MLP neurons of a small language model. Each row is named by its layer, matrix (down: output weights) and neuron, and shows model dimensions 298-393. Each number is 200 + 30 x the weight over its row's rms, rounded and kept within 0 to 999. A neuron's up and down rows have the sign that makes its largest values positive.
A block is one neuron, or neurons of one layer that tend to fire together. Before each block is what it responds to, as a language model described it from the Wikipedia text at the highest values.

Mid-word fragments, esp. "on"
L2.down38,219,200,196,204,220,166,209,183,217,205,260,241,251,193,185,218,157,164,178,152,220,165,260,169,191,223,149,205,182,190,200,245,223,193,173,211,197,163,227,147,223,208,200,182,192,207,221,201,239,220,178,168,223,179,197,110,193,199,144,184,151,270,190,198,154,197,244,207,220,239,184,167,217,148,218,198,196,184,179,247,218,209,188,195,225,176,184,211,130,160,182,170,192,242,195,199
L2.down199,219,206,219,225,207,148,155,164,165,181,244,231,222,207,189,203,189,287,204,159,159,167,195,200,203,195,242,182,211,143,169,139,136,149,265,240,179,198,181,162,193,193,210,180,253,182,183,203,220,214,189,206,156,195,167,209,168,155,159,179,150,199,150,246,171,232,226,240,213,175,222,239,196,184,218,212,176,179,211,217,153,212,211,198,214,191,209,205,199,180,190,164,109,259,170,220
L2.down483,189,189,165,228,223,195,222,235,198,199,147,203,188,176,222,139,238,182,230,225,167,254,209,191,203,205,225,210,228,190,154,182,227,195,245,183,209,184,188,265,226,235,148,206,199,139,166,188,187,157,193,162,221,198,238,234,199,153,191,172,236,195,228,187,141,177,183,177,184,269,187,206,188,266,151,181,215,205,154,202,211,173,226,186,190,166,177,187,211,180,180,226,212,199,211,129
L2.down655,195,207,205,250,213,178,170,162,214,217,169,217,205,249,171,189,230,264,228,205,157,187,166,198,202,164,171,199,210,209,199,202,197,216,238,202,222,208,201,254,157,188,227,230,222,160,210,141,224,211,190,152,169,216,197,172,162,169,191,219,220,171,222,176,196,175,193,204,215,204,206,155,231,203,184,239,211,201,183,213,197,159,198,239,191,230,197,176,153,146,198,163,146,204,116,201
L2.down849,216,228,196,240,186,188,231,151,171,197,164,222,227,178,279,180,194,204,226,210,150,204,176,209,196,166,162,204,194,137,201,158,192,243,199,253,212,224,177,228,205,234,195,229,186,153,241,211,172,223,170,220,220,229,227,214,160,172,160,212,184,222,231,262,223,221,251,233,208,163,220,181,222,149,126,227,151,196,188,202,185,175,135,153,188,229,224,157,216,116,245,174,214,231,184,238
L2.down974,189,209,150,217,213,200,228,160,203,226,251,185,205,201,200,182,191,169,225,175,277,206,228,170,151,166,225,221,209,210,164,187,184,200,232,183,246,176,218,199,203,155,194,204,211,228,187,175,233,195,217,198,171,166,192,227,211,133,217,220,186,174,176,228,188,170,198,229,174,191,146,194,150,128,200,186,178,178,150,200,188,257,287,246,246,143,236,207,247,242,221,229,173,230,202,197
L2.down1178,180,203,184,128,193,167,201,238,173,198,205,171,217,228,185,223,232,135,200,173,224,235,210,176,155,175,185,193,230,254,201,235,179,200,214,248,212,183,191,162,254,208,197,204,187,217,195,179,181,183,198,203,208,175,206,193,180,193,147,163,191,226,159,211,237,141,158,214,190,153,202,201,196,216,146,195,211,244,179,158,222,207,237,246,271,201,201,202,204,189,218,226,177,205,170,203
L2.down1197,189,260,237,191,211,203,171,222,193,170,205,271,226,165,158,215,202,282,182,184,181,169,224,194,205,215,208,185,206,227,190,245,173,221,188,208,183,188,206,177,216,213,201,219,217,194,239,233,198,240,212,167,202,165,255,176,179,196,188,196,189,169,208,221,245,196,260,183,180,166,177,190,168,157,231,212,196,180,203,191,171,212,191,258,147,162,174,221,220,218,200,221,204,201,210,228

Numeric field endings
L6.down1052,194,185,206,240,229,150,259,150,213,244,213,231,149,200,200,230,201,195,211,151,189,143,171,179,237,214,268,190,231,203,198,221,187,229,191,237,231,170,220,187,174,211,170,238,204,174,263,222,210,234,183,231,219,147,263,152,214,223,195,192,150,207,163,224,178,214,214,194,183,179,233,188,251,172,191,237,202,190,214,196,189,191,237,212,223,209,177,259,222,200,228,200,204,173,192,186

Biographical narrative subject/time
L5.down124,169,239,214,226,194,199,166,169,211,197,158,229,215,206,219,135,226,205,204,177,192,111,159,227,174,173,228,142,204,187,159,190,227,213,263,150,184,240,242,173,181,229,196,243,169,167,196,161,189,215,153,205,229,209,200,165,265,202,192,185,215,241,240,239,226,249,217,222,276,222,196,141,175,169,202,198,187,167,172,211,183,184,190,177,198,187,176,210,238,195,181,193,191,222,260,180
L5.down489,258,170,228,237,192,145,176,203,210,187,174,222,224,159,213,179,120,189,221,209,220,205,203,160,159,198,294,216,195,179,204,148,177,238,226,229,188,239,151,221,213,158,210,226,167,164,240,163,201,197,171,205,233,205,150,211,233,146,172,199,256,219,208,190,258,236,213,186,207,227,214,192,204,224,223,196,246,257,222,226,193,180,283,132,187,248,208,175,171,291,214,160,198,207,219,176
L5.down605,205,205,215,172,212,176,165,201,257,164,218,213,146,173,161,207,224,188,158,254,191,241,200,215,168,186,164,234,241,139,181,129,195,168,203,206,178,198,179,225,206,175,226,174,209,179,198,237,165,184,205,130,245,250,130,190,211,157,159,187,207,244,247,174,179,226,205,166,199,229,199,193,181,190,192,199,192,254,206,237,193,173,206,246,188,202,217,194,206,425,204,212,215,170,229,165
L5.down621,197,189,179,170,257,181,176,219,174,217,180,166,204,168,218,193,201,240,171,151,213,236,193,229,150,219,205,241,189,217,209,191,180,234,185,228,242,246,204,158,197,208,173,183,174,226,175,200,123,214,178,259,228,239,204,196,193,174,226,185,153,255,169,215,211,178,231,205,256,268,210,204,242,231,222,257,180,267,224,169,194,241,238,238,225,192,195,175,207,228,231,190,160,234,163,210
L5.down637,215,249,208,154,212,213,212,211,197,205,173,200,200,182,187,231,228,187,165,188,183,218,204,233,230,179,200,193,181,213,221,163,162,269,187,160,234,198,145,205,218,239,161,178,153,229,211,216,191,224,186,185,165,175,169,206,131,213,181,122,195,195,201,165,204,190,221,200,233,236,200,237,194,216,182,189,248,228,215,141,202,230,192,164,229,200,219,174,224,231,218,249,231,185,183,208
L5.down657,248,252,204,285,184,209,206,209,148,174,224,177,157,212,176,247,136,182,262,215,227,210,170,187,206,201,216,147,162,231,204,160,258,263,225,193,195,242,211,275,155,212,186,214,209,171,197,166,257,189,181,198,204,237,183,191,246,230,185,134,189,190,165,203,213,191,172,187,223,186,239,263,154,257,204,130,241,183,201,222,236,242,202,240,160,225,268,209,211,197,206,185,245,180,141,249
L5.down791,271,257,210,215,170,249,192,206,219,222,194,225,272,167,194,211,171,199,204,196,234,179,173,181,174,167,210,238,213,223,207,176,213,189,210,203,179,218,215,232,249,140,228,202,182,136,200,183,188,245,156,241,166,241,182,161,231,201,221,198,195,209,210,199,211,173,233,185,220,168,214,219,194,239,219,189,212,211,198,180,209,202,221,220,249,206,130,109,210,231,247,189,194,222,237,162
L5.down1083,246,204,231,179,201,211,143,172,247,211,250,210,206,203,254,172,180,196,265,188,200,173,209,195,221,197,195,184,249,195,230,169,156,228,229,213,220,230,224,163,201,191,213,179,175,175,150,242,160,195,152,203,207,178,195,188,170,199,216,206,209,185,244,210,238,209,176,188,224,182,171,153,197,235,171,174,244,216,198,193,195,195,248,173,237,234,225,180,192,182,203,167,201,202,171,180

Acronym final letters
L2.down67,239,208,221,203,150,182,205,213,192,228,198,217,139,235,230,179,224,175,217,182,213,184,145,223,216,208,159,155,182,160,211,219,186,197,172,203,227,218,220,234,191,178,209,167,236,205,194,234,172,244,173,207,174,149,188,267,189,175,231,201,181,159,168,203,222,161,157,226,232,201,162,164,190,182,234,207,252,245,184,192,203,206,198,182,222,156,287,205,236,252,154,186,195,159,227,213
L2.down82,246,207,203,234,191,184,175,150,189,203,218,198,193,219,197,155,184,219,268,202,215,192,183,224,252,230,199,193,227,233,231,178,200,197,189,200,222,194,204,200,212,162,189,212,227,243,179,219,206,205,194,184,243,255,231,178,248,229,246,154,199,170,184,171,207,300,170,227,210,181,224,190,190,170,232,216,172,192,205,232,198,169,206,177,224,208,151,239,258,165,182,238,173,237,283,224
L2.down208,212,199,152,184,211,190,221,169,201,260,176,231,224,215,198,207,156,242,161,185,216,186,201,139,201,209,157,193,200,187,200,245,196,252,192,231,222,209,234,186,202,231,221,166,200,179,171,270,161,165,180,239,195,159,206,155,177,204,202,244,151,112,265,219,170,144,182,251,191,178,209,218,225,190,231,173,192,231,167,142,190,169,171,203,184,177,185,197,212,192,145,266,193,133,195,261
L2.down266,251,223,197,226,142,221,206,200,193,243,199,266,219,221,175,145,149,223,153,244,231,159,223,247,187,190,202,213,188,244,242,197,152,200,157,146,184,243,146,248,205,160,241,164,203,263,182,173,250,165,206,237,238,209,176,192,183,225,235,251,172,232,199,177,196,209,190,213,169,193,245,206,226,216,221,120,203,231,174,207,147,157,250,197,209,217,215,186,210,309,228,243,228,189,254,220
L2.down303,192,168,166,157,160,202,184,185,195,183,202,105,167,193,157,153,231,213,179,194,215,215,213,214,196,188,235,231,180,167,251,195,200,190,216,214,203,251,189,166,174,229,200,185,181,247,194,221,144,221,186,165,184,213,241,167,207,242,194,143,216,195,217,236,191,130,158,172,232,259,248,208,193,234,162,208,192,158,158,238,186,194,248,192,197,208,156,230,196,206,135,240,163,183,180,187
L2.down568,290,202,187,222,215,182,194,170,201,218,184,188,195,191,252,171,199,165,166,230,210,137,183,194,176,230,225,217,173,227,165,203,180,223,177,196,192,177,236,188,188,181,197,173,198,219,196,170,209,231,218,221,184,208,215,203,156,240,170,186,192,212,212,178,144,171,232,177,206,169,238,171,217,226,165,229,163,174,190,261,216,215,174,158,226,194,237,169,200,202,216,222,231,198,195,229
L2.down781,168,219,161,197,225,160,180,153,155,217,210,155,204,205,190,145,197,205,174,214,221,197,177,198,243,211,234,149,189,212,232,156,226,170,211,194,205,215,225,183,247,140,197,195,232,230,218,196,238,259,248,228,188,182,177,190,241,186,198,220,194,206,163,217,221,181,237,214,207,265,153,214,237,179,195,208,184,158,199,232,182,227,218,171,207,171,236,201,184,98,185,231,226,199,194,211
L2.down1108,176,167,193,203,235,219,181,213,179,174,209,210,210,265,177,195,256,200,215,173,188,190,212,151,257,226,243,183,220,178,238,217,227,215,199,208,188,203,190,149,203,246,201,209,266,232,221,194,185,201,183,203,186,225,179,166,233,257,238,260,223,135,173,197,191,217,192,178,163,174,195,208,185,214,203,193,178,156,184,215,210,160,261,226,144,229,165,199,176,297,228,275,166,205,190,240

Table header and delimiter tokens
L2.down152,204,157,229,207,187,229,188,184,213,205,254,184,222,186,203,218,240,207,216,150,215,179,206,228,192,155,205,241,201,194,179,123,174,165,209,196,180,157,253,167,176,150,189,224,195,186,183,232,204,226,226,224,203,195,190,211,196,165,274,229,157,203,128,172,183,157,187,227,182,205,217,193,194,197,138,223,189,197,181,193,198,193,204,196,226,218,212,206,187,222,152,194,187,229,212,200
L2.down336,239,203,166,236,149,202,166,197,202,174,203,224,267,175,259,207,219,166,190,154,229,194,181,226,177,206,179,185,222,169,221,266,184,190,176,243,199,224,202,212,171,220,223,221,219,189,203,206,203,232,129,226,236,199,226,226,193,147,198,181,226,177,218,176,216,152,164,170,222,189,192,194,216,196,204,242,231,160,238,208,210,216,149,198,183,166,205,207,226,181,157,174,118,183,191,172
L2.down337,155,218,190,246,181,158,200,227,171,216,186,225,186,191,235,205,163,159,189,178,207,216,149,237,210,177,238,212,173,157,207,167,193,195,203,173,183,219,219,152,225,171,227,248,266,183,197,187,198,199,189,245,189,165,174,242,218,206,167,145,164,198,194,171,167,163,140,181,177,209,161,199,189,151,217,151,185,244,231,218,216,216,207,227,188,212,250,165,226,171,213,186,210,244,176,199
L2.down470,240,161,198,200,251,118,240,226,204,257,211,179,182,175,194,184,185,220,172,237,199,225,198,193,232,173,179,246,154,156,224,229,208,226,232,178,208,229,215,184,182,215,133,154,155,241,219,159,238,164,211,225,181,247,204,154,198,288,179,248,205,184,170,247,168,223,167,229,183,190,177,190,233,178,236,248,231,209,176,195,162,288,167,195,184,161,205,210,204,235,183,178,185,287,221,162
L2.down644,184,209,210,214,211,169,227,193,220,216,254,171,170,190,228,160,181,269,244,243,197,225,185,139,207,229,180,231,211,169,180,149,120,210,178,177,213,226,151,216,221,151,236,193,254,216,176,206,219,196,151,196,144,247,222,197,213,192,163,168,233,199,213,214,179,188,188,251,204,164,231,197,227,151,205,181,197,199,134,238,231,154,198,231,192,182,275,240,200,311,226,217,194,228,236,257
L2.down768,200,218,213,197,220,184,163,216,192,169,247,221,218,197,172,155,205,215,203,187,213,204,190,174,200,162,186,221,190,183,165,112,159,179,202,175,194,134,228,213,227,269,198,155,209,234,215,249,168,208,236,160,225,199,243,230,230,207,170,257,191,194,182,191,180,190,199,235,225,256,157,186,209,172,174,197,220,208,205,206,231,230,209,243,268,154,250,218,170,177,183,181,236,201,243,180
L2.down866,193,172,224,158,211,243,209,217,205,187,197,162,177,139,181,224,201,206,119,207,215,188,194,212,196,176,214,170,155,190,183,275,193,209,212,232,144,194,215,189,228,178,187,179,217,216,150,236,187,162,185,230,165,214,150,199,220,189,214,186,131,194,204,194,230,121,136,205,272,174,238,261,204,224,251,226,207,233,240,221,199,219,206,173,184,164,160,190,223,289,205,176,263,171,202,244
L2.down1161,194,182,263,163,232,211,187,212,174,209,230,209,179,181,207,199,214,217,242,204,178,235,145,258,201,157,210,188,139,220,165,109,199,219,188,194,205,205,207,197,209,152,261,194,183,186,166,212,167,237,213,250,183,138,218,181,197,229,219,207,167,192,213,220,166,202,189,169,209,228,174,155,158,190,214,200,223,180,185,250,231,178,205,192,229,202,184,216,152,198,185,197,193,198,191,215

Predictable name completions
L5.down119,148,188,176,206,194,201,173,218,236,199,220,179,178,123,227,242,204,177,239,152,146,193,177,203,188,164,177,211,183,206,196,227,211,186,217,257,212,204,189,206,201,206,225,224,224,211,196,246,164,220,210,193,223,132,220,215,215,270,194,257,199,195,223,117,181,242,187,197,155,236,235,148,213,181,208,174,196,197,238,234,202,270,197,170,226,196,189,216,177,97,152,241,216,181,169,173
L5.down391,233,220,244,194,173,229,204,214,131,190,192,176,177,211,232,185,213,167,233,148,216,135,184,213,155,197,213,224,174,184,186,174,167,221,199,236,254,197,192,230,211,200,240,213,262,189,222,192,206,267,198,152,188,183,271,190,178,149,231,241,185,181,229,175,222,211,191,203,217,239,214,227,169,187,193,233,160,147,211,239,177,189,197,238,184,163,180,120,159,203,205,195,144,235,208,137
L5.down690,154,170,250,254,165,215,169,225,181,198,225,181,170,208,199,217,195,220,184,178,168,208,197,196,188,201,220,125,211,202,217,192,161,213,209,153,208,190,190,160,234,256,146,275,190,198,166,173,207,176,146,188,211,195,190,205,236,183,193,195,199,155,203,221,215,206,257,217,223,190,186,254,155,194,179,153,202,214,172,192,180,215,197,171,248,203,217,232,215,232,139,158,229,180,225,199
L5.down916,198,173,185,134,176,206,242,194,238,191,204,173,183,247,219,249,177,214,225,163,207,209,202,172,169,178,182,232,191,251,223,178,202,196,215,179,229,189,241,192,195,165,192,218,208,198,212,236,238,247,177,200,155,187,186,197,173,193,202,184,192,171,237,235,218,202,199,168,194,268,200,197,218,213,181,153,212,214,177,243,221,234,182,166,185,190,190,223,132,309,236,190,206,176,241,199
L5.down1016,191,211,207,187,173,174,179,208,201,177,172,183,213,158,192,197,179,178,150,200,202,199,201,231,194,198,149,190,230,172,177,257,171,229,147,227,190,173,246,113,227,207,178,195,223,154,269,209,280,214,226,151,144,239,183,176,216,235,206,165,142,251,190,227,226,222,235,229,218,231,193,199,170,211,140,192,243,202,183,196,245,119,226,187,201,268,249,173,138,155,218,207,232,223,196,141
L5.down1037,207,209,207,173,185,152,203,205,183,210,116,188,204,178,215,133,266,148,189,179,182,195,196,153,183,173,255,228,163,197,203,174,227,182,167,212,221,179,183,195,206,211,171,265,246,210,179,195,240,211,217,252,146,247,198,193,262,248,216,217,192,229,219,181,163,193,198,170,233,215,206,165,175,224,185,163,179,200,158,215,148,199,240,195,197,196,235,202,231,257,204,246,166,170,164,185
L5.down1205,238,218,180,191,198,211,175,215,163,224,201,194,206,208,168,192,253,228,198,171,195,182,171,195,199,135,183,180,206,216,178,177,185,228,222,176,215,241,169,196,168,144,131,239,215,167,192,200,218,240,191,190,205,217,245,217,200,209,239,193,172,157,163,204,189,208,235,188,229,157,214,239,135,135,217,203,235,244,201,191,206,172,262,207,215,209,213,204,176,158,205,205,190,189,192,185
L5.down1210,250,197,216,241,257,184,248,205,134,212,173,156,192,188,125,181,178,168,222,228,187,228,183,205,212,238,232,183,140,208,163,211,206,218,219,158,212,181,165,213,186,195,218,231,181,183,199,207,181,178,190,144,241,164,225,223,238,239,181,258,227,198,211,138,194,171,184,194,200,220,169,200,198,177,195,195,215,172,220,257,180,207,186,191,234,191,189,211,132,154,186,220,199,228,227,208

Anaphoric clause openers
L2.down155,122,239,107,189,212,255,202,188,190,211,231,204,221,239,215,184,217,227,193,220,229,168,196,160,200,187,221,176,180,220,155,194,172,194,231,238,208,191,197,174,210,199,284,166,203,229,201,177,157,230,180,229,151,206,207,153,199,215,171,204,200,258,219,197,258,215,163,239,203,197,210,209,263,230,153,194,187,229,184,214,221,271,202,214,226,275,206,194,233,254,225,224,173,191,193,253
L2.down246,168,183,182,187,185,146,157,181,207,236,163,194,241,220,184,225,224,210,209,191,185,188,237,189,239,211,210,194,223,209,152,172,92,222,203,202,249,157,151,133,194,205,238,187,240,199,173,222,213,227,242,241,174,283,189,206,191,157,234,191,204,201,168,210,249,208,197,205,177,215,213,152,189,178,163,160,232,138,224,135,257,174,190,252,224,208,207,180,145,217,176,217,202,206,271,233
L2.down388,227,190,130,157,221,186,189,160,223,130,153,216,196,264,170,199,188,271,247,241,186,213,205,220,203,226,207,187,211,244,130,185,181,229,205,216,239,188,177,211,191,142,249,195,217,195,176,182,236,203,227,186,211,154,214,256,157,223,206,194,159,168,214,192,165,230,185,221,207,210,194,226,161,156,234,225,206,202,213,234,182,246,188,218,177,186,197,171,212,124,242,202,222,171,249,247
L2.down399,223,184,171,131,157,198,210,174,198,222,181,226,203,212,163,170,213,175,231,209,206,193,181,214,253,204,168,197,181,221,188,179,248,186,179,210,168,207,184,222,199,215,204,186,190,235,175,221,297,213,148,175,242,154,272,221,208,269,215,236,160,158,155,203,211,177,183,216,152,168,227,204,251,221,245,227,189,214,258,186,203,216,181,238,189,198,178,196,217,162,179,178,205,211,188,208
L2.down740,231,138,247,161,194,161,208,287,170,175,200,234,183,213,196,214,226,178,165,237,265,201,213,222,183,197,199,215,220,169,181,239,147,202,190,201,210,178,244,193,188,160,261,219,189,201,195,231,231,181,210,200,175,141,196,160,180,220,187,163,162,168,208,163,212,190,202,270,214,194,216,157,247,189,201,208,171,203,219,145,192,169,196,234,218,206,179,262,206,204,191,177,220,165,176,173
L2.down1014,196,226,180,224,165,233,225,258,243,238,128,209,196,176,233,242,223,187,238,190,203,250,149,203,220,235,291,207,176,206,190,223,213,245,153,201,215,197,199,236,167,186,159,180,176,169,220,169,248,256,252,222,191,231,218,136,179,212,201,185,231,188,202,183,183,248,128,225,210,242,177,194,178,221,179,173,206,205,180,156,176,204,188,196,231,175,230,190,224,242,143,212,150,170,213,212
L2.down1133,267,227,179,191,254,197,189,220,180,267,165,195,227,231,250,143,191,201,252,237,181,181,167,215,228,177,257,200,219,197,183,148,195,227,189,180,169,174,236,223,209,222,218,194,188,243,211,218,158,197,222,163,181,176,224,186,143,153,124,206,224,228,206,215,236,244,202,164,154,195,201,193,184,208,214,175,162,219,206,167,211,220,210,205,265,194,174,207,183,229,239,237,212,193,181,235
L2.down1152,199,193,214,200,266,203,130,234,188,182,192,221,223,177,241,210,210,271,187,160,194,213,202,159,222,199,184,203,226,188,176,265,285,230,206,240,209,155,178,178,213,238,199,218,221,176,168,187,226,228,188,181,175,206,221,232,187,233,213,167,264,171,223,171,183,157,175,217,152,220,169,202,159,211,207,216,161,254,193,260,182,210,207,240,105,226,226,277,238,252,200,191,218,198,235,212

Back-reference words
L6.down751,215,251,208,148,189,207,202,204,167,175,216,146,173,157,155,174,256,198,221,216,238,165,237,159,176,179,192,186,219,208,168,178,197,200,214,186,201,204,190,227,239,187,219,165,239,254,210,186,231,173,182,212,223,234,168,177,210,202,169,186,251,200,186,137,195,234,225,236,205,189,192,192,250,210,191,236,213,181,220,202,185,175,221,201,224,256,150,223,155,210,177,147,232,177,209,139

Number-preceding tokens
L5.down37,170,218,220,194,228,192,211,160,303,164,207,233,143,204,213,227,205,175,174,204,215,187,203,214,195,201,201,202,116,252,182,172,193,170,188,207,171,201,196,171,202,196,195,212,250,257,178,212,191,210,244,194,253,179,164,219,192,206,201,194,214,158,168,175,205,220,196,213,198,250,237,229,181,213,185,215,220,245,211,241,190,217,215,229,181,194,243,192,206,224,143,166,184,218,186,152
L5.down46,177,196,213,181,212,177,153,161,203,218,231,210,217,251,211,183,161,180,204,179,230,180,241,219,223,164,218,249,223,210,224,184,241,217,185,206,218,209,198,213,179,209,163,240,120,223,215,213,174,127,223,197,221,161,204,213,222,207,201,229,273,162,202,195,254,253,235,172,166,238,224,258,198,185,177,262,204,252,185,152,235,208,151,160,207,208,175,247,209,127,162,218,193,205,207,210
L5.down174,229,177,186,172,243,154,255,169,186,199,213,215,232,201,129,253,205,212,196,230,165,168,262,225,198,152,204,189,238,175,195,196,210,199,228,201,199,200,178,196,210,193,207,192,238,216,203,212,190,229,192,218,173,186,203,209,228,165,222,220,165,168,157,166,254,162,162,202,200,152,206,251,222,197,202,206,173,190,168,206,170,224,190,211,167,173,171,178,178,263,271,216,209,198,212,211
L5.down435,182,161,278,188,224,269,198,218,187,224,167,198,210,227,159,173,189,247,204,237,125,185,214,196,204,264,202,185,174,181,188,182,239,230,232,209,196,204,212,194,223,215,170,216,253,178,191,182,225,200,185,240,185,238,182,243,201,144,238,240,186,123,263,217,234,199,198,204,148,146,159,220,222,220,213,175,192,187,215,190,177,231,220,239,291,172,190,145,177,208,172,204,188,227,172,151
L5.down779,228,169,200,192,175,210,202,253,203,140,185,183,162,239,167,222,140,211,185,160,209,215,190,181,191,262,175,224,154,197,175,252,241,179,177,187,195,146,195,192,125,181,177,217,194,207,198,160,225,158,232,197,185,214,234,225,177,218,191,291,216,218,184,170,198,199,187,169,157,236,174,182,149,128,222,191,188,185,214,173,212,200,217,196,225,183,219,184,155,197,233,229,188,210,200,248
L5.down803,198,282,230,179,194,172,245,156,207,126,238,204,177,207,181,220,143,205,204,173,184,166,180,191,209,195,163,199,262,171,229,197,290,181,251,182,211,212,240,194,193,266,210,209,197,257,196,208,213,211,234,169,226,234,215,223,216,225,181,222,213,151,186,202,217,200,210,178,165,177,231,179,205,197,222,205,158,205,207,225,251,220,127,202,210,149,233,186,248,172,187,165,232,197,214,224
L5.down1044,181,209,160,187,193,161,191,225,206,196,195,223,286,217,212,224,176,203,215,232,205,228,239,239,196,186,196,234,225,161,192,143,199,169,258,175,187,220,220,177,192,167,160,178,225,210,210,193,211,185,214,215,214,97,201,200,196,230,191,211,199,195,220,229,182,175,231,255,148,327,182,187,185,226,224,210,231,147,143,237,225,211,197,210,200,199,222,202,178,173,182,128,188,180,224,189
L5.down1064,169,186,172,183,209,215,183,244,148,221,184,215,208,125,206,200,244,219,219,196,224,230,177,207,195,260,199,190,220,243,180,166,220,253,151,180,183,196,160,230,231,173,247,169,240,222,220,171,233,191,196,207,209,224,243,181,218,244,168,220,236,215,216,192,177,209,210,229,197,177,244,226,218,207,198,186,232,171,190,176,217,281,179,198,154,176,241,189,149,225,240,184,188,215,190,197